{
  "n_layer": 14,
  "d_model": 256,
  "n_head": 4,
  "n_kv_head": 2,
  "head_dim": 64,
  "d_mlp": 832,
  "vocab_size": 2048,
  "activation": "swiglu",
  "norm": "rmsnorm",
  "norm_place": "pre",
  "norm_eps": 1e-05,
  "positions": "rope",
  "rope_base": 8930.0,
  "rope_fraction": 1.0,
  "qk_norm": false,
  "attn_scale": 0.125,
  "bias": "none",
  "tie_embeddings": false,
  "parallel_block": false,
  "init": "uniform",
  "init_std_qkv": 0.0408,
  "init_std_o": 0.0507,
  "init_std_up": 0.0584,
  "init_std_down": 0.0584,
  "optimizer": "muon_variant",
  "lr": 0.00888,
  "beta1": 0.95,
  "weight_decay": 0.0,
  "lr_head": 0.0102,
  "grad_clip": 1.0,
  "warmup_steps": 200,
  "schedule": "wsd",
  "decay_fraction": 1.0,
  "decay_shape": "linear",
  "final_lr_fraction": 0.05,
  "batch_tokens": 65536,
  "seq_len": 1024,
  "doc_mask": true,
  "z_loss": 1e-05,
  "train_tokens": 258400000,
  "steps": 3943,
  "dataset": "wikipedia_en"
}
MLP neurons of a small language model. Each row is named by its layer, matrix (gate and up: input weights; down: output weights) and neuron, and shows model dimensions 64-159. Each number is 500 + 25 x the weight over its row's rms, rounded and kept within 0 to 999. Numbers have three digits each. A neuron's up and down rows have the sign that makes its largest values positive.
After each neuron's rows, "fires on" lists the tokens most often at its 100 highest values on Wikipedia text that the model never trained on. A number after a token or word is its count.

L7.gate365:483480537503461515473463519480520511505490521458490549516481495560505487502521525531531487493509507486466466490506519450510531508494511512456464486546515476459503470522487520500535482517524542475477518472521455497487523528498514507446485562469481500447494541523490491482511535481542542526
L7.up365:501434511549516524482484506499483494545474504500505462517479540460517468495499551558491497486530478516468525465456514500508495536488508490500474522494504499498535517485505500486499496481520521497506534518499470513517514490514561463495534491526459525494485473509457511489512533495570481497
L7.down365:511499513509508485497512536483478435537488546457491500501490463483476499533470504531473550467474492509485460493537498460486510475504471512494546500459530490533482514500480490487532477510533494484543521470529470518512548502556537499475480487519529531526525561486482487460506483477497488496
fires on: " " 28, "s" 12, "ma" 9, " p" 9, "y" 6, " a" 5

L2.gate263:513498459490504487453471506495451528524474533511503491478513502520528505466532501519521463492444517502523509545486542551514508534484473506515483500485497518530493508479489471497511478531544519566496500514472509501461514480455483518538538513490512450530513517490496540465501554545520513475
L2.up263:510490516507513472520504472456481509483471476472538501503509525479511475474450473476503481474487489514493505503480473489531492513457503491506500481516479500529507504459561487475491444515495492540493487511526490482491531484467521521493472460486548497496551494534528494471498476498430493531
L2.down263:497505491478488480511499497549500510486470517475487503507478527495468513433541553507500493495471479478494502499482546455464503514478482480491494502468479462553539480475499513520510524517516508457527457513508516523468495492521511529474495496467494473496506532496485587495556496502501486534
fires on: " from" 34, " at" 15, " by" 10, " in" 9, "rom" 7, "mmer" 4

L9.gate67:487516486483480487506482503508500455510496480510464491471529545549433521501505521503506486507512465501463445463518507520516487465517485522498467509519471510545496500453513489520510510512485456535462494520503473490506500468502476490490461492501532534491465533504516498533530553497541524511
L9.up67:482487475532519509518485523556523541506511495518493536475479545512521459488495476508496502483493489535478495493525483522550462545478529496467504540523515499531516463513488496501504535498532486484432549508484463491520475489442501497483524493487477481486487524466498532483507497464487504528
L9.down67:481447469454511478477457499515478534535501494494569487451494505485525491502482532466489490451535516512450493488471494514511552499471497469486527517506484536528526503492479535495491505495475518519497459478494469517507494518482538512475490484524466463482503495533541512507536506487466497480
fires on: "s" 29, "ed" 15, "d" 13, "es" 7, "ing" 7, " to" 5

L2.gate628:502493507478553500475492500516514514529445531506490481470486503500485510525518497500514525515506516492437493539504525502507522526506515468510501499537517495519509507540471475494496445484522505513483556484491544465485539497463480504513482515511523476497493518497509498502521511532532545500
L2.up628:503481512519481489523543516492503519499500513510549469490526489513484530509524477508518493507464504468499565499459495494512512478522470481494501468497462494512521495484515528514500534488504550501466480505512531507509480525517506502493495504514519498549528501558473503523478462514487540526
L2.down628:471529485517505456489505478494551496474523460497518454488460531461487513490489541508497503525513472490499498494501517528534528474489451498483472452534454501557526490463522521475485508541506495480513506461514489507476476513488461525519500516499546510516491515480502504531499476527498552512
fires on: " in" 88, " at" 6, "in" 4

L11.gate746:484516529516465493499487510486489509514511493476532501502483522500527510526502484485479535558518486475480511548548516489486472518430477522502456555495499495532556508506460508478506479513523530513516506472530462483524563522530538518494472520513485521503488490503537553449474516478523525492
L11.up746:503499512544494484514522518523501564508519521483512497505496486463508515506512522470529519519513466482556487533518478462497493474489501527501467515491521558485504476462504481521486490487468465500500496473463470501521524517506551521469511517533498497514504476505589473518511530531516452537
L11.down746:495498489510515478486497494513506474502445477484533560543548484505530466521480483445511442497500513521494490488485493488517548504471496497524513474461504499542546478499547481472480495528524510480489495512501536456492492525492485484486507474507541476481456480481508481539459548508501493495
fires on: "s" 26, "ba" 11, " S" 9, "gu" 6, " per" 5

L9.gate181:520482514493537479488542497503504508483497499544473508477491519495482483516532480477455498464508468524516511502455496505537472502518512465504479495517498471479508477510498486482526468482513492504483534564461484513511505466500555505512474459550489508529472509511499487512482551496539520511
L9.up181:504510512480484503503482449511515472496517532474507540496498507502463460512458487508489509518486531484492498513489520493470477493526508492510513519502455524539470503483516516494494503477501504540499499518492509456449487503512480533474513494459490533496510496528497461491506534543507478529
L9.down181:503500506543481542484492512497494527511485531465519525478497464504499442528506514495522533478503462522506528497513511557489506464512536527514477491490492536479510480481522518478524531506491514509525537489506538492522516514510520519510459495489501504460471536537508502542500509487531465556
fires on: "," 38, " 19" 17, "born" 10, " James" 7, " ·" 5

L11.gate561:528528511436507442515504500506508509486483487466509491473475448465473461498479485529510473539493499495480493493534510464478477541462520532473454516493468513526469443482462495506493497478471499504457506510493548532508513487472484498468500488502527461529461493535518506559513473450493512491
L11.up561:522542519481508498485511475506469493442459502502571551432500484491504477509502474469503529525471457510491490501518508510450484455475516511467466529495522512530513442533523481532483513487499492466493494509520486479544489478481462544456485486565463486493533468486465505506525508487479479510
L11.down561:491483525485489490504548525503495476504507482502529520511499528513479481475500514477503487470500549494504527513477553443510474487511514502518471496507529511474494530487469540519506502455521501486520485474484496510537426499517514486488519517535501499466493464551488549515519505540467499475
fires on: "il" 20, "t" 17, "re" 15, "al" 11, " T" 5, "e" 5

L11.gate58:439529475535505503494479506519516533462491519504496484538453499482525464521513502501517530510521474487494500525508489449513467492512523530478499487469523514466490498528508466509489475482555533480492472543475459515494507496482526494502428481547509534495513550501513498490494499519477502462
L11.up58:495504475530544505494511495528537504548498496541515502495513525495479527456499524503486511509483531471499504526524477497507537523490491514458542465523480531568462512508501477472458445526474503526522454505500482487486489488455466493492516524465472540479480469546504470541514521508530495534
L11.down58:525459504537473559507472486524543506509497552501460502497508487499478461469466470531475465511508500482500488493516485478572505497482538516506524519498491473528517493551521526471511494543512551509477487524491421523500548462500497514505485506539503470525516494480515504467460533530478479473
fires on: " 19" 43, "." 15, " 18" 15, " (18" 6, " 15" 5

L6.gate697:554467515511484504510477513532467522506483533483510538504512500533488479489468468538526512521497492470531489540519465540462529482465497475468481486458540489488502483473481470487544480495514522475506466508477508471502493511479535456536519470529468490448452511497512509512502500482527495534
L6.up697:465452508511529477529477500504503562476485488506525521496485502551481445499501514458544489520553497508489533455536467439522457515489509508487530500456485504512500484479489492517549515493530523522496482539500511495481526466477460517498509490565481482488466506491485510449464484485465499559
L6.down697:461514468472510519495533484495505465544524466529522494509507506547494518465480476499433492482516474482544501494508495491479493469524535485501505484495506517530559456490528501497441479499505488470525497479494502494515522444539515488456463480499559472491512451490506486503525466471489488484
fires on: " In" 23, "d" 16, "t" 7, "n" 6, " The" 5, " in" 5

L4.gate402:546504461502496500524482497473502513482424476494468496524519513493488450515491475486469479501515494493518462508472484490504475505487525497477469495512522500533490511490544452464520496533470485534473517537484453486464493475539472487494481539485480530516468458507494523506485521486502506459
L4.up402:522497532479476461498540468468473505485477522522514509482510489514471498471489504474471511515552478543527478496502507486484488508497502506491490451503458494503476464528552514506562472521492462463507529515438514510474532486502446492514462511506484502521525482507503481526498503500507534507
L4.down402:495495498541553461523512507520507525490538497518521491501470490513506519495501521507525488516503512491565516520510514462465477516475480509514507442479493502498494489464461580542472489459517538435545500525480514503504505519499506506513548481536524491466500471521553516535489462538495539535
fires on: " It" 48, "t" 15, " it" 6, "ri" 6, "ol" 5, "re" 5

L4.gate315:518475469523417513490504515495500539475458479483531480485473485484527492468476512505499503516516460425498465479490516477486512567479501503465445528513502532430442488488488503493503459486489547491527524494471535536494517481470483553512496511485487524501470491491510460459490493451555524468
L4.up315:547482501515482500518483532481510466509502441470471497504547508457520502482491537490523527505507490549509531445483483508496513529453519457487495521482511560481508506517453456454510533514496500533501529495517483517485477526551487463485500460499492533423474519499478516495447481441517495481
L4.down315:463520514486487497538482451510540485506518476501506482516469479481473535456489550496535469495492494569520523479508464527514465479485469497490494520521540489557526469518529494454536473496469477478477553498478497489503499493479482466467499473467519479499512545522473518508462499489486479498
fires on: "s" 25, " p" 16, "00" 10, "ar" 8, "ab" 7, " most" 5

L4.gate595:511499459486515515491510476508528483502462490503501494505523515501541523497480534478466484543497529496467489465497508497527525459512481490506488509531520557489506520489490497466493544504469507467472484514493523463500493501475528474496519504482536528520467531460504512478519492460536499481
L4.up595:483549507524518496503516502511477526509483452520526503466490475494503475476441498516527478492452520518451489451484466502548468523513536521529515507508509480506484492525534519464475507511504447522443519474457526529470527458489511507492504520485486521527463519467461494505509504464503459510
L4.down595:490516447525509500474523492496543498490512524463521467482489515493501457520503472501491490494509477511549492466530500497554502551472510547498535480518492476513547496493556502501485476455521485516488481509517525540486458509493501535522490488542484499503532536518528526493488531526522475500
fires on: "s" 27, "ing" 19, "ed" 8, "ite" 7, "y" 7, "b" 4

L7.gate292:534464537474451525496520493500474516522507480531507519528541516511469507522476517517500529542493528472526513536542507501495487467503495484534502523504509444497489504508509493539495513486493509449540485503436500508442517535500513496533508512520438520462467535468490508483506474472540473510
L7.up292:444476474466510503539476499490518492515474512519488460463511499485512515518482491469515512487465532492515522465472465459534502519507522512573506534512477512503510503508480503505523534571517519486522514471506551523514553453505500473516526532535501488501477567461462448474525502474496487506
L7.down292:489466513502472505544507513488548440528515461489499493496541494467535504510505499514495541539547507486533544498506491480482498496504463460501497487481483532540496555462498521538492548524550474503535542529504516546472502489472530467487444433477506502455523502494495497505520502478513500513
fires on: "ing" 14, " his" 12, " in" 11, "ed" 9, "d" 7, "ach" 6

L7.gate720:473459532489538476533475497563476512508518481501500516491516498477486457517547507497500551456507503517491493492473493507455473515522525484480447511510490525463495498499497460475481543488533527524504483499479485512463491488505503477501464502517453533511511498511489480444460506490468513468
L7.up720:508488469527485500488463495533541476497460477511488466507510502524475448529461533487501487497497501497514493472480481477503505474514493484515545454515531517514476490521491474507498471485493508544497520469496526509514450455524491519493456510462506499528520481507549500509546527487495481513
L7.down720:497481473476511484487470519541522490521524517481477520526493489541510434490492508506490493536501482502462518482508489488497445473489498479467513539535470518473488507519552478444490506542524530526522519514457487537508525487481477467499499503502481526467464483527498504507476503450527540522
fires on: " 19" 51, " 18" 25, " 15" 8

L10.gate63:471503485509520523544513535502511529518451482522442489513480500479501498516493503473523471524501522468470471542546500477518507571489473484516501528511495497498507495512517501457512443482505517533508536494507471503500577489504494501488461491490517475477521497518490481492509510510479514529
L10.up63:511473518522514486497492526491529519571496502505513542530480473520543481502482540490561475535503474479458453478489513488505537505518495487491466505488496544494471482486490465519478446486486481463528493505516485501519532511501486494530497500520544502475573505516538523513506510503460495522
L10.down63:531484481539539498479499497483506450487520525501505472540526539487512554526490513504510492483471537498505498467485510483525491465480471530514504499444492494527488501523494474513471530517508532482502459501495457472469498519557454469496548443486493511503529534492480525487513537521496459513
fires on: " S" 43, "S" 14, " Record" 9, "s" 8, "en" 6

L4.gate767:490473501465495533451556522494493482513473488516515521478499542507487521480513502518476502473461492513500506495519517487506487494506518525477502493523506483551489487501486522465524501505506529539517512519493518474514512468496453496509516521484455464476471527551481515468515509532505539494
L4.up767:533517501485559491502531495491496531488521524451503520484510511528513504502504488454514478499536533492516492485506537495498488518432507471500454459477476493499512516491529507519452508447543531497452526501545550495458501539495521539469524540474499504527493509490513500507478493509494480550
L4.down767:484493494483503471490493543441507484495505515503508469511506482469493484462507497511444514498479499513470517454498497528509487518528508526496479537552454489508515481482519485509470479528550494474481507480514494470479519492502487483456514472517568492484503474488518463482463467513499535475
fires on: "ing" 15, " at" 13, "ol" 10, "ring" 10, "t" 9, "ide" 7

L10.gate97:485506498508476491459473501499498494559473510481547474462466520494517512554504538516515485500500469458507532484470499467536494480517487470509505447512462480513480481495522468496468456492503496465519471518499539500473497535528511535492482496512532512497529483511474509520502473448526502484
L10.up97:500509478488522446532491469488475490500517440543537474534537449502521498473507497492468464502484517433488489502451500526508525510489433442519506511488476474519488541466546499545469513479483497465479486518506511543473492472528482526448521491479488496508499494490494535472499516502527498487
L10.down97:516505511495519507521500483513515460493514500459516534443492538474509463493532555494508463505507492542470493518526533496489515452536510511498466474495477482545493487521490483530533507539483515533522540472531461495476497483467452444494539478499501494512466512504525493507513478493480481501
fires on: " /" 25, " of" 13, " in" 8, " |" 7, "s" 7, "th" 5

L11.gate51:531460515492534524460525499481470474472482507540513506517495505475495507491505468497526500442483491456491502480507494491475477469493511539508451469476543469512543531478530450476517527480497512475507535511502513560539483477475495517491513503496500525535504474493506526494509502478484509537
L11.up51:467473504462517489510524531517508486489518496551478559541541479478500510499486505539511501469516527493470491544456505528444482520470511474467508484520515520488491534478499469491526466473503490440486503524483484522526496521550497527504483504516564492490488486475497524448452510499503507514
L11.down51:538538454504478516524562498486532545491492463511463493473475476508540517570499533515495471545508515516508545518492494519519526506497523503529519506460469531510514468474488473522489531481478525536512557531476501449498451480500475493546515526467516447492501511511527516571476528481475505501
fires on: "s" 33, " S" 15, " of" 6, "S" 5, " (" 4

L11.gate552:514514496461494480507529539450499495529461476451454500473465538508513528513558518524469494495534485477469510541503489480506478520493480473488518455508507479485495460493481471490512522537440454495474516491466497551526492501480507542507477495497533506542537500477528478506541478523515514492
L11.up552:497445574524491490514513523495469485515494478504463472486506452475504544472524481488513525489466486481511475468469521498492475480513514504535467538537506499531516528487506512476512444484503490498511473502472533500473503492522503478513506503464502517518516472501497507497514491504503461513
L11.down552:528505485555485454513461499487540506512482480499484476531544502474451487502485469488519528459519537528511501530534544489494483465510454516493524475460514471472522500482507478521471526534479503539536493538516492483499487481522477444483479478491531493520463471456496479520519499493524512549
fires on: "," 27, "." 16, "°" 9, "£" 8, " |" 7, ":" 6